config.yaml
num_hidden_layers: 8
hidden_size: 384
num_attention_heads: 6
num_key_value_heads: 6
head_dim: 64
intermediate_size: 1280
vocab_size: 32000
hidden_act: "swiglu"
norm: "rmsnorm"
norm_place: "pre"
norm_eps: 1e-05
positions: "rope"
rope_theta: 1800.0
rope_fraction: 1.0
qk_norm: false
attn_scale: 0.125
bias: "none"
tie_word_embeddings: false
parallel_block: false
init: "normal"
init_std_qkv: 0.0381
init_std_o: 0.0
init_std_up: 0.0381
init_std_down: 0.0
optimizer: "cautious_adamw"
learning_rate: 0.000915
beta1: 0.95
beta2: 0.99
weight_decay: 0.0
lr_head: 0.00983
max_grad_norm: 0.5
warmup_steps: 443
schedule: "wsd"
decay_fraction: 0.348
decay_shape: "linear"
final_lr_fraction: 0.0
batch_tokens: 131072
max_seq_len: 1024
doc_mask: true
train_tokens: 731000000
max_steps: 5578
dataset: "wikipedia_en"
MLP neurons of a small language model. Each row is named by its layer, matrix (gate and up: input weights) and neuron, and shows model dimensions 48-143. Each number is 500 + 50 x the weight over its row's rms, rounded and kept within 0 to 999. Numbers have three digits each. A neuron's up and down rows have the sign that makes its largest values positive.
After each neuron's rows, "fires on" lists the tokens most often at its 100 highest values on Wikipedia text that the model never trained on.

L2.gate692:483494423419625417482534506510521520572515423518566531547494541557518501524426531499460414484525544559398541461520461514444512562524563438484510509523503402497421495518500593511523542527536533489499501550613510450519472462533502619497485567418474422510529501391482379408544536466611462489
L2.up692:525423497579499480536510467512445467468429621420596518502556483457503383525549497479469500498432433503495556445447438514437501480538446399596496453522426558521523488501547543556579490561474476515457437458452524439527480423482483502565496512510413507489483514436529582542529446508576538527
fires on: "s", " Los"

L2.gate772:441410476521521493487555453474500457552563505599553485421455508461546568540531454453567576546424534543537535614480419430454406452481506451483520426551482463442512452469499540519522462535361471474469484559547557385535465494507493398510542543499571468496496516474579535486479458454474553479
L2.up772:501405563523495513524459500508437600469519511548444498554496461488473598486495564529487467545459525508569537567502554516447476501511435576556471487497510576421561595543495500491527541475493529421482537465483570530551468547522542568514523493514436554537383500482414497528527438574586432547
fires on: "ed", " was", "al", "led", " were", " be"

L2.gate1219:484554436488420535519533512461496525500509426485517496623455506586552419505495582492472485481499544546525436430559505499439521561537505543414522554438497551605501549523466515564380542499435564496497488504442438536446534426521435549479454550446462455497435506536475571563485579425546437540
L2.up1219:494512525577505530509491539536442507485551544590457554536510524500642482407501576463481490488498481528495530461439565542559556512510521549504524523581462631469430383482527507378580424512554526457467438457472497480490480457553457423499491453487478496601506469479600566511540499539579434448
fires on: "ing", "ed", " a", " over"

L2.gate663:549471444519509418499593500440498510532577614481433480511552475475480426496500385561476472473499566503493559458536516569429466546449576452539497493471531456440436538406487480506473505510521455526589487425538483447501599473573483493492481544549535437505546392518444453471399522557470564505
L2.up663:497602448431508474531479563524570490434538503597535483560543474518480531501494627514467502453515484560508469379464528513510512493540552538481484474514526502434459442502521474533596478431506537539518513488539511451464475500566453558507453497506489507447526442453468461499459620435420474553
fires on: " |", ")", " also", " both", " at"

L2.gate115:606441444516457515570415499550458492412554515490434550599487455518466499441453451362409497496493520550494474462523427466463506488458420590552571493506525465496543483399555570572498374473498501493542460577567486455491496484434470566421482590516451486501467478488559526502512566499610529503
L2.up115:509432486491443418505504522452423545435579570443441436521553545473491591449515481473498430534517513375456408482439484452479428488448516469461544520463424502425532528500547404498544460441539535503520533616538461567449548491430526533498522465525434486521446500453492543482448504374479570470
fires on: " 0", " |", " 2", ";", " 1"

L2.gate434:574563474553486487456437476483548410389517553523453430470504500540475526438503417519533457469455419560458484545400539505462484505464477598569492544496484551502532503528464545445528484473523482489463524505468502551443466523366480419442479499455552409492451456463465526498532552489472568520
L2.up434:507627453438514503509564495511461427453481546516434425429485519523502560487512539522544520431554547470476570508408537535518433503543510527477571531477466509501445490534562505544425421448513498438452468490554554606440396480469494472567600535502476502516506488536482560530445526447506439487
fires on: "s", "ers", " members", " officers", " soldiers"

L2.gate715:429534542548481485509481505525602466473543470509470544546506494491443412536556511612503568504558513555567482514539523492485631510510506511543527469545425433516520539466411541531545432477426440464546531442627541549545426449567460458469523621458461509429556498522515420506451471442498585561
L2.up715:473563340503516474487481474460482591511490611531421552531565478606500490508390459508446508504478516481515534505510508473362493477488538399496517433444480496437520512484525462560578400482570485506534489507465606470418477490496494524453536550504421523487576459506503424446532602451509433519
fires on: "===", " as", "a", " ==="

L2.gate858:508457510521446475503559533461526446454484562474566603475436475606525428373489529524535517544519608480448567576439618399489564539480490491494539531451499593539581521517477543412546504480550496504561545509422457525575518472522521426592458536562591564553460564400564440464476483490521458473
L2.up858:416575525508415491491481532497464541559559534429504538534513498480532494523510587606521418519502517475593619485467381440530487555526501516501517508475534501602417551546493540536556517454506474542553545511554485526478564501521419549580470548546463586374497426467479497466481425489467575437
fires on: "==", " no", " either", " ", "st"

L2.gate1165:528434499539480531551608540488447492432537540557447484528491468496485623403547490469419464452493580583531477485635443572550514425414470474483542544506607534513577409571476493472499438516492482429491449472552504413523509484529480441504485520553427561464526466565528524573476441519513462484
L2.up1165:505490485549580443460478542492533633401480435434557511430453493528523636472593546452512504414564524562488563578538440480470496582497565532554504438554512433556501481427573473581539484501568577451497493560371539542483579485556572484502567450485547464421439505544553467600460535459536489476
fires on: " |", ".", "st"

L2.gate388:477470444501536503503517453486411515528557459503559488531423459417441502452410459519552436537457560553555502512505437522505448400435527424413454442478515609389508406494602514490564508528472528428515538458438476579483494569467494416568452478520558512466458473488506385469493461611490468446
L2.up388:403518537430535495468511407455455463517498466469467521429521483476514511402478485611530518547514469421521534557418406505438439455536500481521498407498499564448508516442530424557540533498514509509565530507443558530608462471574545380493564461618592543517486524550570549502551486601445419462
fires on: " to", "ly", " him", " place", " day"

L2.gate1256:498548544454480621513539508472518393529540455463508463452559496432500550491515454523470499483429476595555524521422457549537546511484485516434508506532487503502528519520531562484456490484493527512482454464480443452537502518582481510487609482529528549552479381540460471533537532498488481526
L2.up1256:481436582419548451490480480559509570477422521384559545494423444548447452556583462562462520429455529526464490498565458463524453458464398492463484462591533446549463437520508534566478482433531592429563523519532573528412568436456483489447465489561469518534579591419580440474518475514461426473
fires on: "th", "st", " years", "rd", " yards"

L2.gate1194:427495512468538512450470556522421453501458601608585464449548510482617586496457484555545534461468446535534495475588552593445454534450457498469476498510455591512462544481568465576404428497552523504450464537445530549503525311520490515553472589507404514472521519550588428653471523460542495495
L2.up1194:462486446543414512531467486434485454397507515531408488524503457401490579546557592465466466566562470562449425488473463533499490575442512555474510571580459488477449425426569462551506501461428537527451521522447547466520495440496522481473623506461545502479461556466677466424380497546426581531
fires on: " only", " best", " same", " 1", "ter", "ever"

L2.gate21:426540493442430511483487495388522573491591534440533324520442481533459525503493498540465519436557489478478521560483486520441480466583642478560439500534532489537490457582503450530519438520592508436480447431472399599451628465543422525548552535541504546577493542418545512434533491522462481513
L2.up21:473496472415495453441611462456485532483473503465539524497457481474488537482507489529549472473506531540522447476444520487477534432528491560606446539546418586496501520452561393423473456465508436436435586395454539452521392475471540473552416582417484514470502435438487569448459475483522448494
fires on: "===", "==", " ===", "s", " work", "'"

L2.gate596:494451447483492502533502496569441468477493484410494498597538460492567505459482442534431484449569552546586474536464401531548507507508567458505517466435511449568485552413536460535484494454530488534487476535488509518547439485467450557571546525491574510432456415513505384476509499472491476542
L2.up596:478564452439586510556524467617453510520486590484457460422539473495480479471451447491606412478554453562481537500536433537474560518506452431500422575481484520461440530482556461542398603524475494371440551481511501411561585474491489469529512521441504497442473459488427426506531533505507519443
fires on: "==", " two", " All", " all", " and"

L2.gate967:537461495449420535416524472555525512542491468532510448560408418467527411444516538442522412483496519545401493563625485462527568576590484398482480520467540456462606466534465487463551510500405419466497528589499464360489515471552393535506507496473534433495494472520539483509458530545576482553
L2.up967:511527489432549425506421453533476448466386539563511523466506593481545554528523426414483529395453497471490538493495511536564590451441511474452533570557483492520511530454453455541520555469613498531542526502496567454508504507506634454539454398491494420550595470542447484426507473503464583457
fires on: "\"", " State", " University", ".", " Louis"

L2.gate1193:527548538460451482510546541533465455533508498526537398525521548581499382433552470550517449445485536501487513467604480470452489539418521497472516591466538520495521545515557558498516501524567430431478466573465466453491551522455520558535424416532509462515467507518568514516479514566484453519
L2.up1193:483537436452504582474557554534506559607474474496500478494602473451485486413537532455504528577538514506503468488492510405555433549444435592500477529422461405463517493469603534471521501549491501535541575480423398546431466479433541508457495476556459515543418436463485494546541474446534480430
fires on: ",", "S"

L2.gate821:515505477525528513504511526489439533494457492480486568504521445494457514497512466473419387481415502498447526519508527502495480628557506398490452432520396532490495418462502478523466486539489485471468381563494499603572553469618451470550526527513540485442577415462531561547540528534540534506
L2.up821:478538503428500513581510462520479579436527525496518390504424501517463457524471507581474517450414539482527548510470570423505435487517489480552458420499442554421541497379519562568456475531494573500413469563492495561487455634530472615606492466501474498529595442503477535594506489457515484509
fires on: "W", "C", "in", "B", "N", "T"

L2.gate566:444510569584476520599447525510424536470543443468506475452585477516480529569497450564509526479559515516516524535478463579507495550434500526405500534488483537481503548555469508519470486540456510555524501381507409517485503553433465465492520512537562507456421409539560485549468481576509505474
L2.up566:505496515606543467555470523450433439492553528537523500480540609551482520442451422494491516462480498481598521506456542541489501483539386575554499474464506494443533514521538376532557456573543452469424419430368465447496543472490506495437513494510507475453576520597479550488550483483485518512
fires on: "U", " U", " Pan", " opera", " record"

L2.gate199:523472471482504491399498475535448446583534535425516517449477567437504502503527490530403628396507496518457517513577472494548467555568513488549483467452491489492545533486461424441478456412498486463580382492474469483493548487583506477617463467497409549533541499394482530429445525440570526482
L2.up199:448419423510536443489482462451551548354485490493524495552493534395508497528421548458547519522538465425516529506498467487549433498603497424517501471452465488473433519464542476432436535475568422457499460535561404478440491471471564433532537480478478557473570539473372487415471454401544573418
fires on: "le", "e", "er", "s", "k", "or"

L2.gate731:525500496521550502475470462467504564460521419581535530477401503459501536489483451526540416487513566384492529571453438472460546506412499495534536518569501505506490505496471541441386431451527462483593517454522404488507479498499526480481535444588471486540557582510534486512527409581584477488
L2.up731:456433459537467524353463570513496539470426487432470393496461494505449535463493512497584536465472493518461562517523459649493524504481574540600498551521485544475531498492524535516512548409507486476472492410528542484544440625447481465563524508520468497548573547518510451563500462666568470422
fires on: "\n", "er", "el", " were", " /"

L2.gate1097:533478483428448499481476519484528468468524483493404568442476535474523492416559493516535499515543488510505421523447470488525551455508528514581514447515518557453457494495494421442458547510401577542530527477501544498479522469375492395489575470643434416483548552516575434578470374465547490511
L2.up1097:420508519518502532464572495469541554502529508452410534541503475479529416476373539465493422469502456561485449520483549486473498590612496498532520507456493551528475488621490541544476589470535440546506543445457568530480517543436461480440524546529451533523525478547644506471454492533436506442
fires on: " to", "ur", "quit", "ura", ".", " member"

L2.gate986:506543469512466416537497567491584509589553566477647520495523566579631486429500508579548452465514570401437519551593465490452493491445536494407520455511536449529497550509508488459496441486467497456530553533526456417608500525527447478493515377488520511487442490520476497470500421420522516443
L2.up986:396455537461531399584449506554486481536454489495424422478457502468584504429448402512499558495442508479488484511528483476440585503514477389516445514478492490458562419465528525625465539502481576496499448447512464486497525491536479449496472510458460463553452467578527367501530495491424530400
fires on: " out", " working", "ne", "d", "de", " performed"

L2.gate286:501534544477457464532561512464506566481503432493424473499582447499471449592545472610456458478506434527461514524434454518463516474511487471501464518470506408516602501526468545604480538487414487449382428481459558510489541434532439509534500471558558545427484465525471427628527561526483507554
L2.up286:558404477533435546510426452410541552513530469523520498471449619473407475588491486527475574500504460423528568397453508490407523407577553493474431506458505498572530532548455450506509555434430563521498538454418512511556552546458408461540582453476472487460466537490504487522444534491463497540
fires on: "s", " size", " War", " war", " States"

L2.gate704:550416439524509447479567479556544524537529585485426460518540453579500551538483415498436461476502529466476534586593492523491496597503535496646511352546554512524482540521559377433499562475433491427431473509567534541524494468438418565547508523435439475488616457430577478477504563481468514488
L2.up704:487430454468482530504567448386502493579483497445609478421527415466519512483546458451533384528497489437475544532490533460473480473501505539542471481601595535579428453482465530416497490494520468457507463479467504459481543536486413511558471598412478431493483534547496648451499500584463501603
fires on: ";", " who", "al", " there"

L2.gate847:566446579417462483411477511526490486485605470376499455577454554462494531385491551511404419539581496583543469467569487444437579464438466518448469499558575452463507496495493529563413384574436513463489456523504481412436393520509587547511543432505482501503482485510562518562467560496541504574
L2.up847:499474512516498573474404509463555522509518480487588500458541465527450554524561548438589491486517511543477549559538486487501424469541497575538436490534475466499517461588599541455553476449500551434533542458421546417515547505516629424421514520451467574550431580553396534422540599568523530492
fires on: ","

L2.gate144:475448527551581559500529491504518599435528458633427513518525468607540410477483465460535442521525450470498532457546480504461461460528501531517508557557494560449538525562494634517504533465481577470604509547582495368525507462486509530586525479509588496538488454539552440545574554540545481453
L2.up144:528380545537496565435401527459506543490509469467553431429432504480483412467488528526477527529522486615491495519519498462448529545454494477472507538511554534476467539467508541449464556533559508536520557568418540550501502463607542528469539519451546557528482551459397537479522453468492431455
fires on: " day", "s", " later", " weeks"

L2.gate943:509544510492539561494505540454511532520489455450549488450500504568478484594520574511499463562471573487535541430569461508535506591518476501539470542478569545629465477510471413448422465529483489494485409486561473580581551504462484453515521421538537499505483507506523557574511550582470463491
L2.up943:576608571405573523481480515523435494463483512463509507544512531420456545539568433438550428551476573561498515456612503499547468393516555442411517480570517534552522468461551445438359527525507466342444493545538508449501464583504449505451654437504547516540449514569460495528477480593463462609
fires on: " University", " College", " Air", " City", " School", " County"

L2.gate1060:454504543512406594441488606444456539513617527445444487525409579478403472422584589448547398511571459531516559485507530473504502489502445522447467545445461552521451413491444515461516481521467592505492443437496553566518455508409465522505505477582432435508473473523516465489489585516407565519
L2.up1060:456398446598495514497432508545479556545545526416517490570500443436469465492574404447552524554495523556526509442587555468531591488459452509483484600585551547521545439507537568502432490540550448473490496518526506466427532518538433520465462538510499551548459533456499521357481492493406559468
fires on: "ing", "ed", "ah", "hat", "in", "ek"

L2.gate105:477450499586522520486502439508537466546617436536405492476419476543550485505457429631425454546533563500544544558572468435484454527442582495494541453454464554494486513432459477486497512524530473552410408514436461470523514482508594537498490475463491461462524503468531546498490502530454552524
L2.up105:474487489530507396550395535515482491548498572542516487514500546494522479542569420524573422565471492501532532469552542474437470446572476518535504503505440535447468475469430539560501539414545499555559485415428479525476511548590581527486448376566480486438553534486504478551470491555513503482
fires on: "en", "er", "el", "id", "ad"

L2.gate398:441510553469557381493484484490449562556541486453472528579509494461591498510492598529448536438513492416481477478462413434369508487463533522421467546495473430507462513449424510534596406354469528520558413542525505440423492500512486553572542458576502529530564524477498508435454442560501487507
L2.up398:451421478513554563390450552542537510500662465441550478528441399520439556460529484418496520493576517530459430531444555463497562504377542477612481450494480575491489507529528446531471569505507571551540553589510577486446494475500473541448577455519426556538489549431517544437521513504527520466
fires on: "'", " its", " 0", " question"

L2.gate220:557466415459537451476540415436498541535493483557495569621434515488577426334546455542497396533472520460478465409609536623480495530497511502570521548511503483540499471526524549483450457520441468514432508410508510504479505471455463496571633500533529424536528532505538514501491471604535482579
L2.up220:574578470447522421521457496504470450555449531476542429510423509504483519472433525463609473467531502498512524461500522473485487536563477458477475536489530434591433396513507471560491443592451441589511443545561495502473506519402413456488527536518538472477517415601497459529560553527582461514
fires on: " and", " J", " &", "J", " two", "y"

L2.gate1195:581482493565461472516520554473469484500567545433475486509505471569529512454480481420419407599498517525522501548536390445522511564504530457512430439530510421492478495494441481473636518489496480495475446488573419528438443401596505577484490483509396480529565473430550504560442473486497512524
L2.up1195:426551500494533546471466500522477478479393550503476416420558433430445518447485513528441458379518545537476487477593488503477481540594550489541483511452443364461532421450486501454480405490491564448389465607564498526546475454569526469519536491454476536518536462481565453501502534524571568510
fires on: ":", ".", "\"", " medal"

L2.gate936:525545598521529535422515576504450523499515478543511500479540529453463503468494461510501443461534461544543435567453515612536470540487448612474484442532541452552529449550451514578497500455530451447496466415546450499474465591521449480468527546444531535397517447553435486540573526472483468513
L2.up936:477530457522471545478418499539542511525545419580473416523417448462441541500491442502447427485581474539466533474513533513538523481512538397434542432540569474365517513486482506463503498506446478497508602514529448430556556453485454432480438474476433473550519470565503418534499454466510509513
fires on: "==", "===", " ===", " =="

L2.gate251:490460442466512578541486499457504464578474587426470490468577471532481569487452514473528491486525418481429547643549443580480509553452569509584497450482514509468499463478460393481558494512487482522493507476421480583465501546586547454502566459512462416589470571488535520490506519493540460493
L2.up251:457394457574426475539520506514522498578572577551564478453451557427421531420509523541470469553596555389464452508517510452557527474469484438516506457492495536492534481540485554518391453485506495483526456540513491479493540497440478449543514393479537521498475451501508592513453465585433545495
fires on: "s", "ers"

L2.gate128:568497502563429491501486522483421481439550571491434463493451513466497440541515448556467508517554475518557429464556487513537461439410481542630545584550541513527543529540525528457582415502456460500450448522465517495399501460537553488502480536509476498432476548457496538501518527530454410551
L2.up128:515439524506448570554545434459512436447525445505503414517516526430515503465494510475422488484496518470497497554476568559521474493506493515505533516550453339501525443447470509525586527508561352592475480550527500469468394476529477524517428441505562506548582478444562520466499520578477618544
fires on: "s", " cities", " friends", " submarines", "ers"

L2.gate954:530490411554429607594516542423512483442541435508577551560439545566405582518487449461436461529533572521455470527547522545495526521515489498526521563472531561400480518501478535513522501500535528514505417545444439347569497446445478555552412460468458475460501460489484529566508488467438449591
L2.up954:554481472409469483530513514453453520505502463482605402504577432499530586441509683435521485487523503509435388454492476512583569408435462555455495522563446437414473498469565519501536529461406558547505489564583456473477424435458452558467455501506458539502593492473542525461453486511483461510
fires on: " from", ":", " up", " down"

L2.gate298:513560463426518536458453489534426552559489529565558473592545395471532510494451494629596426504545439508536534539524516411422528562536471550526544446505507484507548539508500546569556515463474596494460412568525449532526566547534452601524469535433485439458468361514451499571508563506566443576
L2.up298:514426381452524538527468577472520448485491508531442459590485533485518512578500546485450458458529428453493481548528512445481548437465497546610462448543478563540472456501461504489600483555531518525438470455538397431535534460549514531520403449508489440553589391490515516489453512507563515475
fires on: " as", " did", " by", " [", "–19"

L2.gate92:528514535480502625535493566483503458485404574459502517551548575579368499503566510448443478573498482474522561536479531548471423527556439421516485431505476458487553533497506542574412430464546517460561506565553518560443466537514532582503500529575478535436464401477531463487497542532530500517
L2.up92:474513428473483573427530567418527580438407562559594531557433545589495460507496503566530589569554443555511508535509517457573425499519522501515513503502571490517495462585525504547452442488450551445468516545506446477517512455494495412555521478483473526507469488459592552550531447536423409521
fires on: " later", "s", "==", "m", "min"

L2.gate666:528462438540468571465539564416543543501563467429471476474454519572531497511440580496502405540449457484479438490625510507493537440498587510542541497484501437561515527439440467510452464450490420502508482565467431411543442536608457481371463529544552484454404539539517519531404501437493581449
L2.up666:498496536599466428356609501572516501459568423493537459558580532462527502479496431524538460547544477480447430600475574483514532468569600461491500518423561550527503521456487450501474564572494483520546533513549477429532517524546406505535425489456493398516571497510439454368541501486467535465
fires on: "'", " an", " a", " January"

L2.gate552:502556495585464522475476476413463490522475520590414425521422486428498547555533522483415493528536474467474420483519510493557487482538580456496491439524506501486520519468471539411547418518530402477510448495394445517501463479485454437484541629499543537462537521488542552519474558640622454537
L2.up552:515529541508516450475473551496483445431432509459399431488461454413574525428473370485484503532502493564412575452504459447405521547522451432508562564548480487507480479451520390399532416407485396479434443526499592408493425518462472534574646572528529514476584479471484547481542460441532533559
fires on: " =", " label", " house", " restaurant", " service", " company"

L2.gate994:544587468365477463419438501585394533560490513483594536489434541559501434507457529523441411456425594525492438523506453499539523555355600485538518434452552536481463521442488478476489510479560436498435458509469508449550524492509456442427471495563512447525508482486530496446422428505448546510
L2.up994:506505510425440563529604502467467547544549480449440571510506484492447470518589654538532528493490551566528524533528454519492334484516529542454406446470490543431585589595623524503454557507558454504541593542417578529482575469604456427491510533447525568472491444510567504543491514478481614500
fires on: ",", "de", " that", "c"

L2.gate431:553461452429501465549502535508483477508513548465532464468466520506510523521465525500438567633560439466512516478497492504586481500586510478540511472453531434468503524519507488459479409534439445549471459569412447474533513616485454496508494499543513544537478448403514517541431497594472531532
L2.up431:514531494451511505447529375545526386516485466571519553428493509380493577438458475486475468482474474486535425425557456538455577533415480562541598450499578494414489567471432483463513498495538557424539502455518495486403470519505492505518441498489600555501511396577447541435504502565594432587
fires on: " –", "\n", " for", " /", " Born"

L2.gate329:506482506498539510500484517491492512491604477577458677494480380450461577487509569453566516383526511580539533555551445469506512497398509350471532458531592517507507567638476492476486518524511507542466514465492525416561511486540556441525495472557503474494567523512587539499488503513507431505
L2.up329:390527541492532494412490546586406518414569509511504548515526505513560416497517503583423376437500539549604515531557472518488494436438497515427476488491529552520508494484603502482505542478566597545447434573404475465495515506470446454552590549492530522477526556522497464496540562546508522513
fires on: " had", ".", " Submission", " consist", " addition"

L2.gate706:562494521521555581629407454466516528513590532487546469522463540524465396442526467503510546490478536451447490517551589455462571402498518501525454533438536494520472503490486470455494494471402504555471536384544508491512477526475448518446432425535583473430453467496589530560487502523473466549
L2.up706:537536524531495528445535507486572586568543519457455486462531566471517451483506513458491508488500482494542521498491471492450484497553531482547601438558452500553555576488406478484635451438551432441539512532469448471584426591461548558465429543422500433437465489493532546510454576441571396557
fires on: "==", "s", "e", "51", " ="

L2.gate641:579569466480455488435521468532565521520549486475459398478514415520539461519417490560461437589494529550514442523502546488463494520532540524464547431529523542386545476494555423559517486484486486487473489443492514476450478516519586608407493445450457613512537502553590546477536523471475483471
L2.up641:417456437405547503439438553430521540405492577535527507490489534482561459521537545556413511532462477553567536466504473465417508401454451498493470467550480500496441459422523561415518401504445549478508532481472588570456491533552543378525497407517563546565498386492501591578568544458667381535
fires on: "in", " one", " part", " just"

L2.gate960:538484496481501425447433447471542537443481536522503516467454459480465532608520445584478463448426503478513468515491424419507496447386493531467451519595548455478453508499577471517484571519566511503484530464415498427464597368532421490475623519490507448487503551569522486503486587565471532534
L2.up960:480498497512577543465507548545527530483475374506485601469507561408485510541481594537472492468360470546445415580511538541620445505536540595538529462478465560546477415591483435556518482556528489510524523481462446487499538520537510514488490522469509515497484480458510519544457475549514556458
fires on: ".", " to", " few", " number", " time"